config.yaml
num_attention_heads: 3
intermediate_size: 704
norm_place: "pre"
norm_eps: 1e-05
init_std_qkv: 0.0297
init_std_down: 0.00562
beta1: 0.95
schedule: "wsd"
decay_shape: "sqrt"
dataset: "wikipedia_en"
MLP neurons of a small language model. Each row is named by its layer, matrix (down: output weights) and neuron, and shows model dimensions 16-207. Each number is 128 + 32 x the weight over its row's rms, rounded and kept within 0 to 255. Numbers have three digits each. A neuron's up and down rows have the sign that makes its largest values positive.
After each neuron's rows, "fires before" lists the tokens most often just after its 100 highest values on Wikipedia text that the model never trained on. A number after a token or word is its count.

L8.down478:110140072166126152124078151111121113150107166194079174118133166148127140096144131102098125091125107119153108112128179117044082179140128184147165131095180180159122155172151102142112117117025059082105118123185168155107075087137170157113180082079118138129132124123118138103103131111221126112156157080110137134112100117090120115088127109120095105113129163101114141068170140094136146132114107179142143156140162214113124188092116120120106110121150128162113091158171135130133115186160111117117056133073060105087155060116152101120161166158118110141087172095093112135123134105149111103
fires before: "er" 14, "e" 14, "ed" 10, "ing" 8, "es" 5

L7.down28:114149144135156126158090107074108112098062132214066131119096179110103199128173130178174130108126148155148191142163092129096151129139147168110184119128148104101112084143113150181140128161106117116107141202136122149085080101133115154112112108176120101098139122161101109131124140202081106161116133109123095141128095129194126178166111108068105146148108147131161210121117086149145115140094125074144133111142197089093175096108118147100162162111162088137143137143083135192095121090186101077088175103126105157094121154134134153114116167128203103108119105146115111116103169133183183139
fires before: "\n" 68, "|" 18

L11.down702:129103145094144141119145123173137173136112141159132129169129098144115122164117119144149140137131143185136141129083134154145098132175141073150120161093150127174122123099153081105107122102178154145101136125124104154195092161134080117140095139128138150149082161154133159165139160134235131101119144133096115087116182118123149153117093117123223135100203082128130153092132132117140152120156121104091099094117149133090087150133182105106139146094129108142162090231159164151102107103124146125168111111164126201138080111142144114124157121166099054131112123109164149125124157145128161085
fires before: "t" 17, "le" 9, "p" 8, "k" 7, "ad" 6, "g" 6

L8.down419:132100121125123065164113114074140151152140119148184086100165126167117120148106140129111100114161138137129075076075174110198108147113167163162098153149164176079182098136137143196114069166136120153159131143134100148137107170088114125108140117160121165141073107127147130102141145132232136127086121108064126070100118074161083142093111159105154135183108111127145116035102127116120108115161173095163158080161188167157075142160121115145159093112145098156165149126152109105117119161083163197096184154131151136162120097121144070092117129142101121116116100181114107134184150114151104111
fires before: "d" 22, "p" 12, "f" 10, "v" 9, "c" 9, "j" 8

L3.down276:140111111120170150147183151145145111134136219143174138169120152110162095148185132136148135129080163078087103144162132144115118124151123139143174088159101178137062128135084150122151115174128152107123110094104135111134117122104150127147117141208139128121084148117052097103126125109187145174141118085140159154092154133119114228119125175156136117113197097119127166121098127188085113143127125151185077150170161120087147139112110169184184117147050097141116131080109106134151116167108159148110115149095127167168086093115192096151128136145109118111112110106141136122092150182158153240
fires before: "ic" 21, "e" 13, "b" 6, "x" 6, "z" 6

L9.down355:166156094110129172123155085092143131117058115111073173114101103073109071089145103175127138061117115139105142123132164135117125115103105118083159140118144141140159141151073137178138091164108114148121114179095066063151146089099072114144180159125052108120155120062101096137121118107157142067116097149130122148137160154103097117190089196164113095141103145121097133142188177151124149156088089142106156150109184179150158053076139188124167168121149178073121093142112062159139137140093131167098071111136147115121097074092108159085162148159106166076135164070135048189114156178119175100
fires before: "y" 34, "i" 6, "ical" 5, "ies" 5, "ation" 5

L7.down132:082209082125133145149148148159135139150148157097092102161088184148119133156161119102130085118049166110181219091113140196062159124185159132107217089177154173164103106098189094153126150126153115162143129154161129110127156092105121053125183188153137171101147123092169084138133175152128187154100146081091126127107110120147145137114110113182123149070092093090121146139126142134144133193170109076108161099151112096085136152117106111117102109147184097092115133167148115116129057140087155110124133147137096115149160129118105128114153126195098172144153057124123101109155112143088095097
fires before: "or" 23, "v" 9, "n" 8, "er" 6, "p" 5, "ial" 5

L11.down618:110155112147173141086115153114117109154181153000070098127139149118149135112080112122104138080113134127165179183112137129120134136166168111111138063113117097153109111106110125160147108144115108038150167127158119129108126153136149158115111100110171069125096109108084155092155109137145133197111055138141106126115133152171198164077139148126173096127132168103106149209128127091089173118168147160112117122107158152093154137134157191136130064117155123157123106150137123109144113151132105147112129119160085124151114110088106102100163188075019080121130119119141125119104118111084115132
fires before: "." 27, "," 12, " in" 9, " to" 7, "'s" 6, " and" 6

L4.down486:158124090132113147152162141134146104118145146143124117123102124133153110137167074209088120119179062154115143120141196136199054106159109127142126140142148088155137142143163137124122196172128153106092133075142111103165114159114096100114160108094121153178122157153123124152065064143141119080108191166119145039103101152101166149117101098153208119166082127144069113128149142143122103115138195167100104148166110119160098137127121130150128158125121131159125103135160116132126100136133133120149106059161200147115159138099211163122135217151100123117110160112146159150145141157114138175
fires before: "le" 16, "z" 11, "ge" 11, "ame" 8, "ce" 5, "f" 5

L4.down289:165136192065105139122101103100155201114108127192147129110071149171213115079185121124111148132120153196093107133209113152152136163069083101156139166108136068159126159105131133160089100072140152184176117089097101065164178136177155135111130062131151095154155190122149112164199064180138150167151132120128111106141151074103106141134159136130087095116162092111144105165164114182143116132198082107151165133080170115085140165093121107116129100117154104122135080118139169128120107135123151135167130124060047102122184102132089157143078147126107158143132162161161099181132136120106113150
fires before: "ter" 33, "ul" 12, "i" 11, "ord" 7

L4.down334:167111194124109155124089145132124157076103154094107160140123153088204144152131143140176120095121140172128133085139151131130130101077122106121124123127043181126127154100135120161164106159095135124125119129097093109094124155134124196144028133130139174117081100146139106185128116142165077098115116174130115105145046158036129143127146101145128133144095133152137125187113093129133144141136159153139139128148137154173209179111155158106077085178082086170166115122116089136094093100173208131112164194148129108078135157131084139113134140112052140140146168128137114108150112105209169172
fires before: "|---|---" 33, "3" 7, "2" 6, "7" 5, "1" 4

L4.down29:122086186186181177130115142081134096125122128081147151156124132111195137111100152161115107071174126151108067169181104052124118155136155154131112054180140110187125191104116144130161066193093149125157150162170114111112096146184141114118124163114167146161110161114076142125144121100173130100145131163149170151085114201091173089130112098132121109086202150091122105127185072145134152146142174095077149174166139111109174108170120154161152159133150152110154092122124109148171117088190162128149181122146189144152081141115176075147092151127090158110104136129096072151093128163165148138
fires before: "1" 21, "2" 10, "D" 8, "5" 6, "4" 5, "S" 4

L11.down294:109139143144145147149152148101115130128141120071115174157169124101151156124089168176171107136148137053141130151175202100100183134140069095153120130079148139124162141132086100087135167082065090134137120175158130101143118057119070145160132117118113098174106162102121165180099171100166155146120107095119161107065127090149159146135105139168056124133097107090119156125138120159104160126132097141121171146079174212131137151121146077119136148169167124100129124128139144148124198090101185105125123143119119146132170111135072124131158126117104164140175158094176094104149118178095176157
fires before: "e" 28, "ed" 19, "m" 11, "ing" 10, "es" 7

L9.down345:142102124116065166118141178164090124127128151094129119178117138123127123115151162135165169144101136092139124160160130181063121146072115109151157128162111091075148190104136145127141087148162081101151134134125163131124179081155102207109149120117088094199169110079138081135142148116099139092141051104147130126098121145132072167172107124136105146149142127231087161101171103136110068123180116133154170134150183104100133100196101152167121084154129152170109100068133190103107123041141133092214076110124161160120130133118136085146144121151114113126092133124133139174112100105168093064
fires before: "e" 33, "so" 17, "le" 9, "l" 8, "her" 6, "th" 4

L7.down74:142099133151101108104103129072134083106111190176104135101125147101127101106130156171152094128130097186113128058160109106158165051141124086101195123134139104111180161151123166092122123176084076120141117156119063085095111157205136089141159102134105116101118135073078209181108103162204084147094156096222165163145142174167114106142136082120148162121112132180094172127124152084070172139124073134153130145108155156086137090122104095105128111166143122107145111132083096147123094126064143144127120143173127151151089130100088161191112090139159136159200132116171159186112112186148096088
fires before: "\n" 73

L11.down223:159164085182052149151137183143121122151085114133079156118127137071134124142102086163110109092104099148095193168151116134142117081103151102099108157121188061144109158100139190140163123123094141156101034155157167124101156168184137107149112075138194100071129180139155089120135090147118180129187071108108097168143090106100156138147100124130159139151103129075115104137125117131076113135196138122144092131136087125071085075176155128118110114194130127143169139112096142107154157129117114136107184084140097109131191078152120098115115147148131163150099130160154130118164126096016089088
fires before: "i" 20, "y" 12, "ic" 8, "e" 7, "n" 5, "ing" 5

L4.down153:089159081171128125159097096139077144180175123167113135116152192173088170090139078158122107115159131078136067081171184148118088169068140126118113141144137140155127096094195072144111108145150139118110124178136092045126089120149086140160112133143073124115071136095108121135181167116110086161181103102098182100130147157189127088081153144088202155156137139123137151102138120133101081125098163113134094083141155150061121136148160133132148136135146146126138166083128128190161121115188166222139130153158102148155106135140102161144146118118171121154149154173119160104108151105157124183
fires before: "p" 24, "f" 15, "v" 14, "g" 9, "d" 9, "j" 8

L7.down567:142155116115165150103109144143121099163153159138148152179160057156130134120160060130129152178143107152161106082183084131143073185092176140173143093142172149112056114088138223116157132071121183098130120155088151118119107156137131182133174081108144105083194168072163107123109148109178132113138106103157098185124119153065074102145097161164110188116158137125107088110151108123145157102122074181148176080099115123205106162105152098138098064094161131135189129146177123164148146147133136169107106167100092165140128154084173131141126110148160120118145114119129161115088070081157156136
fires before: "e" 16, "o" 9, "ant" 9, "ation" 8, "an" 6, "k" 4

L4.down54:086129101148094160097173117116138112111096132177130116094154139066160162156119144199151105062150096138115169119179053135227102084130122133135090144103142110134198159189141165103122131120097136132068152132153148144068063119117095100123120111107096116100054127154131097160188113120134135124099109115141062119128178083161149093144081123155118138135197128092143135138130078138141118177159115117105096123127113123140136122177113094113112115173103113160171171096115190154152079162122059161174132126162117151139068053079123129128117101155134139118087160133140107148133128123124100117
fires before: "ess" 17, " as" 11, "i" 6, "in" 6, "ing" 5, "r" 5

L3.down407:125119113115108104091132137115084102149165103114136139118206160161097111118118155102127104059126124129167132128148152048152115166119129139143067200108133195109104145093150138158133074184120141106107183147169166148148135147104065096134135065164135088167164161146122145118137122090075136126118140165112137126124105168057125162183156109154094137083053088109123147096179135080138145153039142138176173091160124194082147191148127085112145161145138108098183106097105151114133167079102178190117181122119141166182124079128196088187116095156041093100118136172107127158178140091126153114
fires before: "p" 28, "v" 8, "us" 8, " to" 6, "c" 4

L4.down330:113136123084108152131156073155114174104132142096109134146087120138122170152145163101148080099131078076107143089126175103120147130146143134118116177090093136058048174167128142097110097130124083144130134162182116120133141110117123109136122140139187077097161133085090123123105169156086165160137084118112111036154117170061126134168103112115096127150168118094154097169144114140172117123143224178101078123075064185152157148093055163113164097133155071153135152135174186110120109105052100165096087130133115105081118113173122151182181190188082135107143119154133099126152116153131101102
fires before: "\n" 22, " The" 9, " S" 8, " A" 7, " He" 7

L4.down597:143062111117069121109165103122109159086122106043137106114115180106117101155098113158103070067135070151148105124127111082124133100154113125113167137122134105070131140165115093141090172122170071181194084118123168115150144143123119166149099132132148117109148117221130098105092148097067165117132111133136100126087084158108136145139068099103144123121096119174102085164123146082129044111109120152170000078098202162197151160116160149183152127118141092126150171145175098094092164090125117140104132135184157126099141118175164133114131157094152138161137122084178101114089107132177153055
fires before: " the" 26, " he" 10, " S" 5, " s" 5, " A" 4, " a" 4

L9.down677:106137123132146152151133126175104120149144182173147091175100112135128083137131078130129072132125122127125127125125122097179133194152134122143186159141129084145145109104114141148111145119102136183153136138128103135077147109098119137109125074109148158115171172051116131162114096116128087150135106204129067131116083090083121088114085104102080154169168104152088174158133089167055215125095138117129154143123143096080094214069094102177194139150087088174156046074166093088144135124125164192169145104097126050131142086168150113093138131175036153162144123141142091121081130083176160136
fires before: "ter" 30, "i" 12, "ed" 9, "a" 5, "el" 5, "s" 4

L3.down661:120100116114089147101145124158124165178197097094118149191154161045088116144117136099148133109188190105106115147128108158158143091093129117038164129116115109072124102169067131093137143174177120088152083123122162174115185107078063144130127095105167073055098131157143129136158129109089159196107160091179159147116182095148125110102107133157074125161089129114081157135111101156105116170155066135141101125148179136128184145139149118146099125088141168111146164139127114103116157100075197112140157132121151140146134134127114139107138142142165049147101110109120137142129147169152179100
fires before: "e" 20, "at" 16, "m" 9, "c" 8, "f" 6, "en" 6

L5.down315:128083097136092134137060147118113132153106121118141172164140151122095112129095109186112122136145137146125150123020101187127182154162097125128153149084154086106146086096140148094150103153075121175131126128074067082119143069128136133139098106078083142132157115193102122114091137135140184141094131091160142086114117127133157027124085079100120097131110147154146155083084159144164167104170144113115067156179105098114178112119188133054145105131097125094081130090052102176156172184154086133096154172101171166164177111110166157128112095153144050143108123081142084096161113130213109141
fires before: "n" 35, "v" 6, "i" 6, "s" 5, "ial" 5

L7.down656:146161124156103166099130162156091087129152113041107155130132145095186172121105126132129137169084188128128149172118114160199169129125134133121131134191161126101157100099098151142140174109095098094099095096051128111096190077171122134160114090128108176127142134128158073094132103117153169105135115119091180105101115140104160143097063112112173068182109113047107093153154184099132112172126049194156046148164135152128157097135121087138100115098138059131132102122142111191160081170121085187150142118153161082144145160140158203127172142167131051132107140124146123114147101142088141098
fires before: " |" 49, "." 10, "," 6, ";" 5, "6" 4

L11.down571:106107100124132123098108168140152101123148096179116200104100124167149141184177148119106121122168085148112119156115089087132093123129108180163126135131109148136165122112111179101127121121152154148188101114089132135126109121156114127231124113143179105191105137151122154160131127144154173150141113118144139161125113130139153091155194120154067124166085200099172147024110149083173135121081178075192106176157120093126163101082168107050086124123131144165159117122148128157106129152206065140069128106139074131146149082095124119127106150074148122149087175092152150185158119092168142140
fires before: "ed" 26, "es" 18, "e" 16, "ing" 6

L4.down700:129143152121117217092128111102130106046178080076110130102078130137144151110134112102108148143126105164156089167094145134155093175140130141115167125113156163162120086148131138088076134100134164150154162091085153069109092137165112116164111068089084174102179131109116112131171161165175130133072106031147130090135133053150124151210097143102129227133146092158176118070121091142141133140135124153111188102137139180116168123116104066169117126107054147144176118118107098183144105129115184154073135091120077167144159113132113148147140136176143109091154068140122145110129133134119111148
fires before: "es" 31, "ed" 24, "ber" 10, "ent" 7, "ers" 6, "ing" 5

L11.down224:111139123144122125083113135118097120167153121088104133175130135145165166142144139186119179108170097090131205111107155096145184092109175165115125121069112117118220075113095140149127072133115100146152193135150095049090088059128109082137102165132200108142130123085094096132180130093130130162080114123121159118161133149181179099081117078126107076134121102111123141150141218116167110151117108180090148080095133140208078121210083078159128133154129110122121096179125147128184151146093090138123154124148147098140096097111166201107193101129086172141159153163107113155111101136128144111
fires before: "==" 27, " " 13, " in" 9, " and" 5, "," 5, "." 5

L5.down327:131174129084107131164121145148111150100114146100128151161140113098115106070122172112194151150162073160089097115182106120091107163206200095117092105122134137151132141095098134078130086121130064118072125149099116135072168118141022146154128109112147121149129065121105131144115118091170104150143111165083171073140119089100067206132140112203087086148151143129099214089185107113146114106206107139136158091095109145120150096143129137137098117119117123145097122126087153091106149116171110089156104161091132138118183097125129110101109152145075103199163169136097104125121062129091137173
fires before: "so" 15, "y" 14, "m" 11, "l" 9, "ong" 4

L4.down311:125093123155112160130092170148081156107121094127106109155073188096162084104091145106093071169134155157116100096139182144120120124095145140089145115132182136114160085132157133186121155114106144156135205126139094114116096090123096153119140131109205122101183097134175169171107120120132162113147094091126126180087150098160160095137069109126148142119138137102127214174117100149107170077157127139184130096087146133125070148158176145173135113094121189087117151038134126109113132125131193107184170171105107180147122141137168126174164081087170120173111171073113125156123137163130149176
fires before: "th" 27, "e" 11, "i" 8, "m" 7, "w" 6

L11.down609:105132133155091082109141045054151087128119161008078144102106144140119110147202094093103218107101128056135089133130162142084136149153164109127176147096079205112139131070100153089135098102107150125153105135132104109111109132119105119153132087127141083112182147146089081090198105122127120120137154118116104104091120118181204120097132147158100151131114112130141077148110084155132199126121105149094118084183107127134128114165066140106197123180126091092089134124129169111122193103107174143113104094077084068098134114137139104062171137172139105142112090133103076109136099113061118092
fires before: "." 25, "," 21, " and" 7, " with" 6

L4.down53:084189147132188105139106076140156116102115137105144087105142093152146144156151144126197096112083086102049129065167117180104171126096138131123140163129115098163152109137135170122098111132061088117091143084147139080091147062087062155128130108119157114171141137114130142148150135055090094113080126100132126140122118066148153143129097107144116133111105154086095123113149195142081106143067140091150141082140100140157136078077117110081097120136156145111113147165154185144145133133114129091128134167211154108116166078154113102069148123156071074132161077139172104182154130103119130100
fires before: "p" 24, "ition" 14, "d" 9, "m" 8, "e" 6

L7.down609:099088123137102111121136083132104211164137124060130113082092117116117130087176104186152197079105102135182115088165110116128102141175146142128132092136096134148127107064155178114201168170097093138044080158115068143127108080101095171136085136124211177153103134122103125150129155105092146178123136114126165128103111125113108142154145105124145179100162159144097094096073120126129158100114126120092116110110133137087127078160233152137144110154152195097114106153175100174147132130129109133111159180106164095148185120084168148168108109127167134142115143028099141101181080087140141118
fires before: "st" 56, "es" 5, "ing" 5, "m" 4, "ed" 4

L11.down614:116175113122098163059080176054126127164115135055151139115112120111123112163135106122141098171149079176097072090120190114140169122126156168142158096102158154117139145171083134037169112150158115119115114128122063097154188103108124111168147155170160144180157134139135128132089077110159124112142077095035129100142105114184137167109131114099168117077080061109114122108108124127141118202122166179194137121069167091102111120188145104076127178087179148153124112178088157116083154175150135135090173134150138133120131092157085101111100133116116107173073172162096139103149176220159172166
fires before: "st" 16, "e" 15, "ical" 8, "ol" 7, "ion" 7

L4.down408:115112134145080203101130102151106111118160137084072134138123138100144109117086095157124158141161131135140055078133170109115164164101133129125115135077129107146120105132151162180159181110111078113096148093145173096182126076172118088135147147158119114094148191062152156188105162102175108111163092138204179138146149156141137180118138122141113121114154184115179109080119201119166116154168136097123134114158186119144107151158073154087096142125059098170121139109106136113130124061120074155118118176088112123150120157102101182126122104141077061083074148071151128173126138171160130133
fires before: "n" 18, "ment" 17, "ing" 12, "ed" 10, "e" 7, "l" 4

L7.down122:143124098156115103110139131161148137134140088112119105157154179212126110175159075062210131157165108118121141064179108061160144161141079158116082107116091104128138103131116153095102121108132121172123118187152125120090057134129156064082148092075159119078159161132131135071118091134100102117168072058150136173118006149135110157119118138116069086104146106121100059121105166163127101157084097149118173156172105144169123113133143111127110122096118096118123174119134135185118118194162150120098173136130069097134119102110143124111128155162137054142150084113117057171131120184101107119
fires before: "e" 18, "am" 13, "ge" 8, "o" 6, "es" 6

L3.down85:166127136171132125110088097108098160114114136046122173134113097069124149112123107192099106174206127159146156158170156093157115200162201107061059144154109120123153157109108143134136173100121081128126143089110189086186101115171122121165080126133138120200130144163127153126121106109110105150139129129104128109137099176121097200164161161182120105108083161210147175096165096144182087158110147146180135102127147147146130116150116095149166125103171100124119155129115119124107101128090120137076128109201156105101110119036134106134115157128133172139136144095168172119063080141113191204
fires before: "h" 33, "er" 9, "le" 7, "ce" 7, "se" 6, "c" 6

L7.down47:159143101175149100073167091122121130120121077124159059103136142121120147200168181185123113109147120085129123099125106118109153150175167127101148143121162119102139087118131161138126152174111116095109133133095096149112113094060082109120100146132187158132056120194162083144111123123150040152111147104099122170157145225111153107139119124101077158145131090148176109141187123123053098131159136146106043084148106079131130088118127159134137156138158153166169095166118154215110153127070115187075150158080108108107193121181099121150123140155165089103116105113103149114126080111154119120
fires before: "r" 30, "ing" 18, "ed" 12, "i" 4, " 19" 4

L9.down523:083194101133145140117148114215091144136086146161141134131124129165122060153175050134118116174134137191097143141173182127070138063121150125110043092153115097140159166145087131167102083108142151146092161188102091118162148150174137169144130131091129099117092144127136131152124158059122127133124089176119148108089208090186078104166124093084140109130122127111177092087126135162104169125153069076146098140148131121114109070128138146119131215098133163107152064110131159160105135198110147158149128151095128119137113042143115118127172136104127101140145136120123135116093191177107117119
fires before: "em" 32, "m" 8, "t" 7, "k" 5

L7.down545:109106097135107117097155127141112142190156187147159078131094166082155141170141114175100082108130103113120156148146143110084164093109151135143183086114094157153157131132154179129115150098164187115171139094109126121150128094138093111149095114100114112096160128182136087118148109174115171152112131156074110127103204160162153200124128172147119171138082079146088107135134097180065134144145155113138157116064103089168183102159140108162141131104100189184091131137096102083098191148139087099158159087155095179135119178155118155151201158127129131074121146143156119120095189109086095087
fires before: "\n" 24, "," 13, " was" 8, " B" 6, " |" 6, " is" 5

L7.down192:096033111129119152158100134177139110116109086122172136070068191170037170149121151122086150128160152180153151123177168150128094128125158134168151152189122132125152129114157152148133122132175174186123121096107076158103139110157107106135098163098148108196118114143090119116106190151083188138153190162096112151117114132175172053109117122084155110100113075143137116073139101130086142095119164111160128092112132169077137112140136135091194188146189147131140102146114123072109160072133138179076109084103105156131108045120145185128152168131147022151175096172113116095106075162093113099
fires before: "s" 20, "f" 16, "c" 9, "t" 9, "n" 5, "r" 5

L8.down340:102087165081147154088079164090109184129121197189147114093112106082127155079137109099116118186130107147108119101192093206130178063080166125095144154128105145092094187144077132160082196189155096109137110102122133091106194110132201112133062140091124080134138173135093127134079095124118142157080131117185146136148132117172199124132121068105112130115117147152128141118113118158198153120164094081163154145151197096160110150110170179158149182105118153115087096103101096180047086156155136113116151124140155140105086120159113119156125154110152147172115091124122144120142113151141166120
fires before: "\n" 89

L11.down220:103126184104141143148159136177162120180137184131134120132140175126091164183071179143127077103126103162164188191089108128041158083146101138131145119121119197140148098116181134148143148183120132121147208158132098103113153057098126118115079139149120095135131175155150144100133129166065119180110151147094053159099166139146060064097088149119117103152126107074094158112091095127161126165149088123129155140099136188128106151141116115090149108134170149067144132109055140159093148157134144148083166103084137135170107125159090173134081105125165076118139090143122105179148090153122116133
fires before: "h" 24, "n" 16, "an" 15, "v" 7, "a" 4, "t" 4

L4.down351:130162201135150086102177096102174126154082127102090060143159089119171096151140104092139172113108105129137114130118172104092146139073135081129131172108122174132159131145095094111126166134102124138154097104120143160179161081140134172147019106118125124168181077168104147213137184131095115098132144142084126119167119112151108095133076083075141157088149131138137111089112098157137102155184163149173125122070133131152178147117152071154149161142151122144199113150110140129141175183164147107092097138167112129154122112086081108112085102181140089117140085175174139086139136140117130089
fires before: "t" 23, "er" 9, "s" 7, "ter" 7, "he" 6, "ch" 6

L7.down17:133143162143132132165099233143098141119133077081126091160083139135124120113127126102127112110114064085139181054086132126148191128116127085127145130135136175137083138136061121094126151074116156139123174121076108113079073141184168143116186107065121137149135137093127115127130152139126083100114170095102128120127167163119099155108104120145144158177112160189129061127170134145095195130126109120145239119157135194183172136087129095118179141131131143129148073165140159151161118069120074155106118130166078130187123113130101101110219128073097098083131168091115119125124113110136123142
fires before: "ers" 25, "er" 11, "is" 9, "ed" 6, "ing" 6

L9.down531:156126211118193089063098106138067139144114143068170134119093149153081103127104131139121123092125192125120097108126054118166185090120104076172106138082168144110165106103125146163142112051110166118154136159174155153088135086157169184125177148099122130106137096144068073102166146208095131167084107172114117117141140115114112140155168132111122150117093149114109117036139112122099109186136100076108128127144126109106089160136130127080129104144164119133197152111179068122153119118140138100149139135172091117114153127073161151113118154142212141161175093144101138118184213138082109147
fires before: "r" 16, "o" 15, "ity" 6, "en" 6, "iv" 4, "re" 4

L9.down268:124123089110152135107144090125152144163131150131143170106083154121135142134120093121123149159133085129197119123073162149148153088156180081198134123114153141061085117082177195134136147141123140166128118155183147119140047055209092126090116166120101129104150149115121081162097116103156167109122195149101148055130157100108159102106107121105126098109128096110179136155184063171136171157116147145117162122199135158154108181094128117135153169112095112068087109142055113093107162094163197151128139103119101143141136126143120166176171109114147153051127138174200123168101107147045128152
fires before: "," 19, " (" 13, " |" 10, "." 9, " was" 7, ")" 5

L8.down662:182154097086130161174148158100144083131109113075077157132105110119136107118098098118199108108157148073099165088055163114087136119120112072147062150108097174141116118177126137129156144142159124178149146106149144114102156129095132199116111095140091109162081099131114113100151096132133117117087123138159138183200119169187129068158062183112101080096111087148093140147122084142087199181139085057141076146135095178097188116137058101082155094121117115147136136149136105178146148139077154139073080091174210137124119075091146125105128137137134102167108126116137119076119109064154149168
fires before: "ic" 42, "i" 17, "er" 17, "y" 5, "ra" 4

L9.down72:122125160196156112152079100101103129124124147105094124107158126133069109145106183120078124131161109053159111124109150168137105064161091113106156157158065138077123107136129111131103206126131094087107164129124163163111140100059095111166107143128157099124161139139142124128133187142126108164119122131147137075133113097124188080090110127134139100176123162064150157148121163184133103145076195088172136131221157130100214157101030177112126136103154122120161121061104107170100092175115135104119098144095179115132133092185084112090095139163096127077149155105148159088113086142168146108
fires before: "h" 22, "en" 10, "C" 8, "im" 7, "ly" 6, "e" 5

L8.down666:118161119140064138146106135072131195113153127194090092140112158121167085135127141148098154165089131086144123135113138121168140177151091144138130163133114085111120124137100177135126106121105122113155122182161129123090116098112137080138105108088196134127169086162173094122162132090108175116136139158155092128160207092116186142113115115151178119078103166123169132146138184135110141097133105100089112116166103160114154126149116160161175143121082124136139141180059109113096163168169148076066079093165151126124077101201092094161102160162138132143174143151149167135126208218175152120
fires before: "w" 16, "r" 12, "im" 10, "ri" 9, "ra" 9, "e" 9

L5.down185:128130122148096099142128156129132143074142083094155132154178124103124154165115155160109157111150132180106133090172145086187229076186191112127151126139107126180095089141043127107144133152132116132103110108110038153180096119128120085065111109147125133132105057097153171110094153120088102122137092106050178101101135131121144151122119125070129086153141158114161164124145140143136114082087129153198091159096097118170118068216159127128140143162164113156153143108231084131129152120144086103090150143097113156182118101086100127128088183086161135132148178060103128134146117106116104131
fires before: "m" 22, "iv" 16, "p" 14, "al" 7, "an" 5, "s" 4

L3.down503:155162193120091120125142103153118076133134126127119143154093086141133094153124163127124154133171163071124060114129122129076134184176143139074166135204159127160078124124156152124102118153104156107118121131171101074174150110137131149159182145122161145086156160104142117102089192151144140098165112166135130154087099138127064150113103151124147160082137143150133091100184105144140205114175071216191082071112167092139160175141122128178116134112093092179128128151069160111110164117123135107124169185162101173108118139178151120147112134193138083117147162128070115127128165136146106170
fires before: "e" 18, "ment" 8, "t" 7, "v" 7, "m" 6, "x" 6

L5.down445:071066159150135088094152082113150137134163182146119127143168144099169121117102150103145178122097093169132121090079060100085132161094120159136105203131113159087110119168151120145140136162094155155209154126146120147086110152106078144115097205134151193108115154130101143099105164152131125091152059146100096152138082142093102108132166114091103094076138147136115117138164122153132144185130126117157115162156147135141137123097173097052144139111152175135137088158091133143094150175140122101112146081117093066153176120131119145144122134166059131143205157174187140074136133181161125071
fires before: "er" 26, "ent" 13, "en" 12, "e" 8, "t" 6, "ort" 5

L11.down357:122199133158149112139087191072155131103096135076072089150128164147151151127125089181123100128136096140093110133131167120135093085091149143111130080138135088117154121074130126119097196117107115131097177113123096122141158124128150138160077082099170132079148114118135163154117106137113092105147210180120122140079175103173183114132145124086169141163185107159110211112145108144126114129067073089113156145079150129171141078109151180126218129160096157179101160138077120151113139177117145096088096104154124148139071133174169113141114095124158118184074101101108167110158145144150119129
fires before: "al" 20, "\n" 13, "il" 9, "ed" 7, "m" 4

L11.down204:126129147111099136120137121121158071062131123136094107190078089148159147070177139141132128141124111104199118091119112147088155155143190178099108117145137134108110103174162168134117151127127140135193132134165127120110108174075113138147144101136147122184153141090132058165056112136180139111130061121169096148106106069188155107102110148146133091187101156156107116135085166163106104127173123071115128092154078156121081176095131129180171098159129117157129151169147113104079147153155083137159139136132118121149072048140107143064117103094105114154084138200119221072191150076128100105
fires before: "f" 22, "d" 17, "t" 9, "p" 5, "v" 4, "b" 4

L8.down227:092130192135110111157115144091125140119202135000116142123108206128139177123163144150123088145124137147124138128118061193173182134118104124116129107121120108124118140062076181117126091044114149083130143134146183126177143100126110125170137193139124148155166135151137162092114145184139140100102078129101114150134145118179161152070070135140139120146119153125136133139143126097103098152164106123087087128167113163123168125145113104109119114161152046139075172162110157132115171165110151107126167117087120148070105122062115190130174047089133095128104121133184100161164118151085133128
fires before: "\n" 14, " |" 13, " (" 10, "." 8, " is" 6

L11.down525:120127115127084140091206098121137089151135176215163150125094091101189095097157134077143121188097077183177108119164136078127093121116125100127117113134110128069079104139177158149142146148123118096042122145129121122156127137139152156131131164157127121137170142100097093169146150166121077145168101130119137116090147086107130093161177098095144135136147096098193200128159099114057152110112171108103062066086135152137169095148091136183166120135118116098131152156164136097151138174091117100091093139130115165128137068170078125132101124148110121119152145119156109133101100160124175151
fires before: " |" 28, "\n" 16, ")" 16, " (" 9, " c" 5, "^" 5

L4.down162:100155178124124119161122067143113151137101125114163114166066132066133106129078148094145105167093106131157093097111139185078131148132100047211144102099100109164172107200116146135056133137130130111094075141119120164175064155201032087086136126136174164170140140076089150109123164088184114111117102139118137131103129165112125121102134130113119164139144095130106130147149155144185120126143147104146151102132095144165111114171090102108067078090160121130175128110148125182078127153148103086119116134127155103127156130141105118062184162101102142138141131169106060134112111160145116100
fires before: "p" 30, "ent" 13, "m" 6, "ag" 6, "o" 5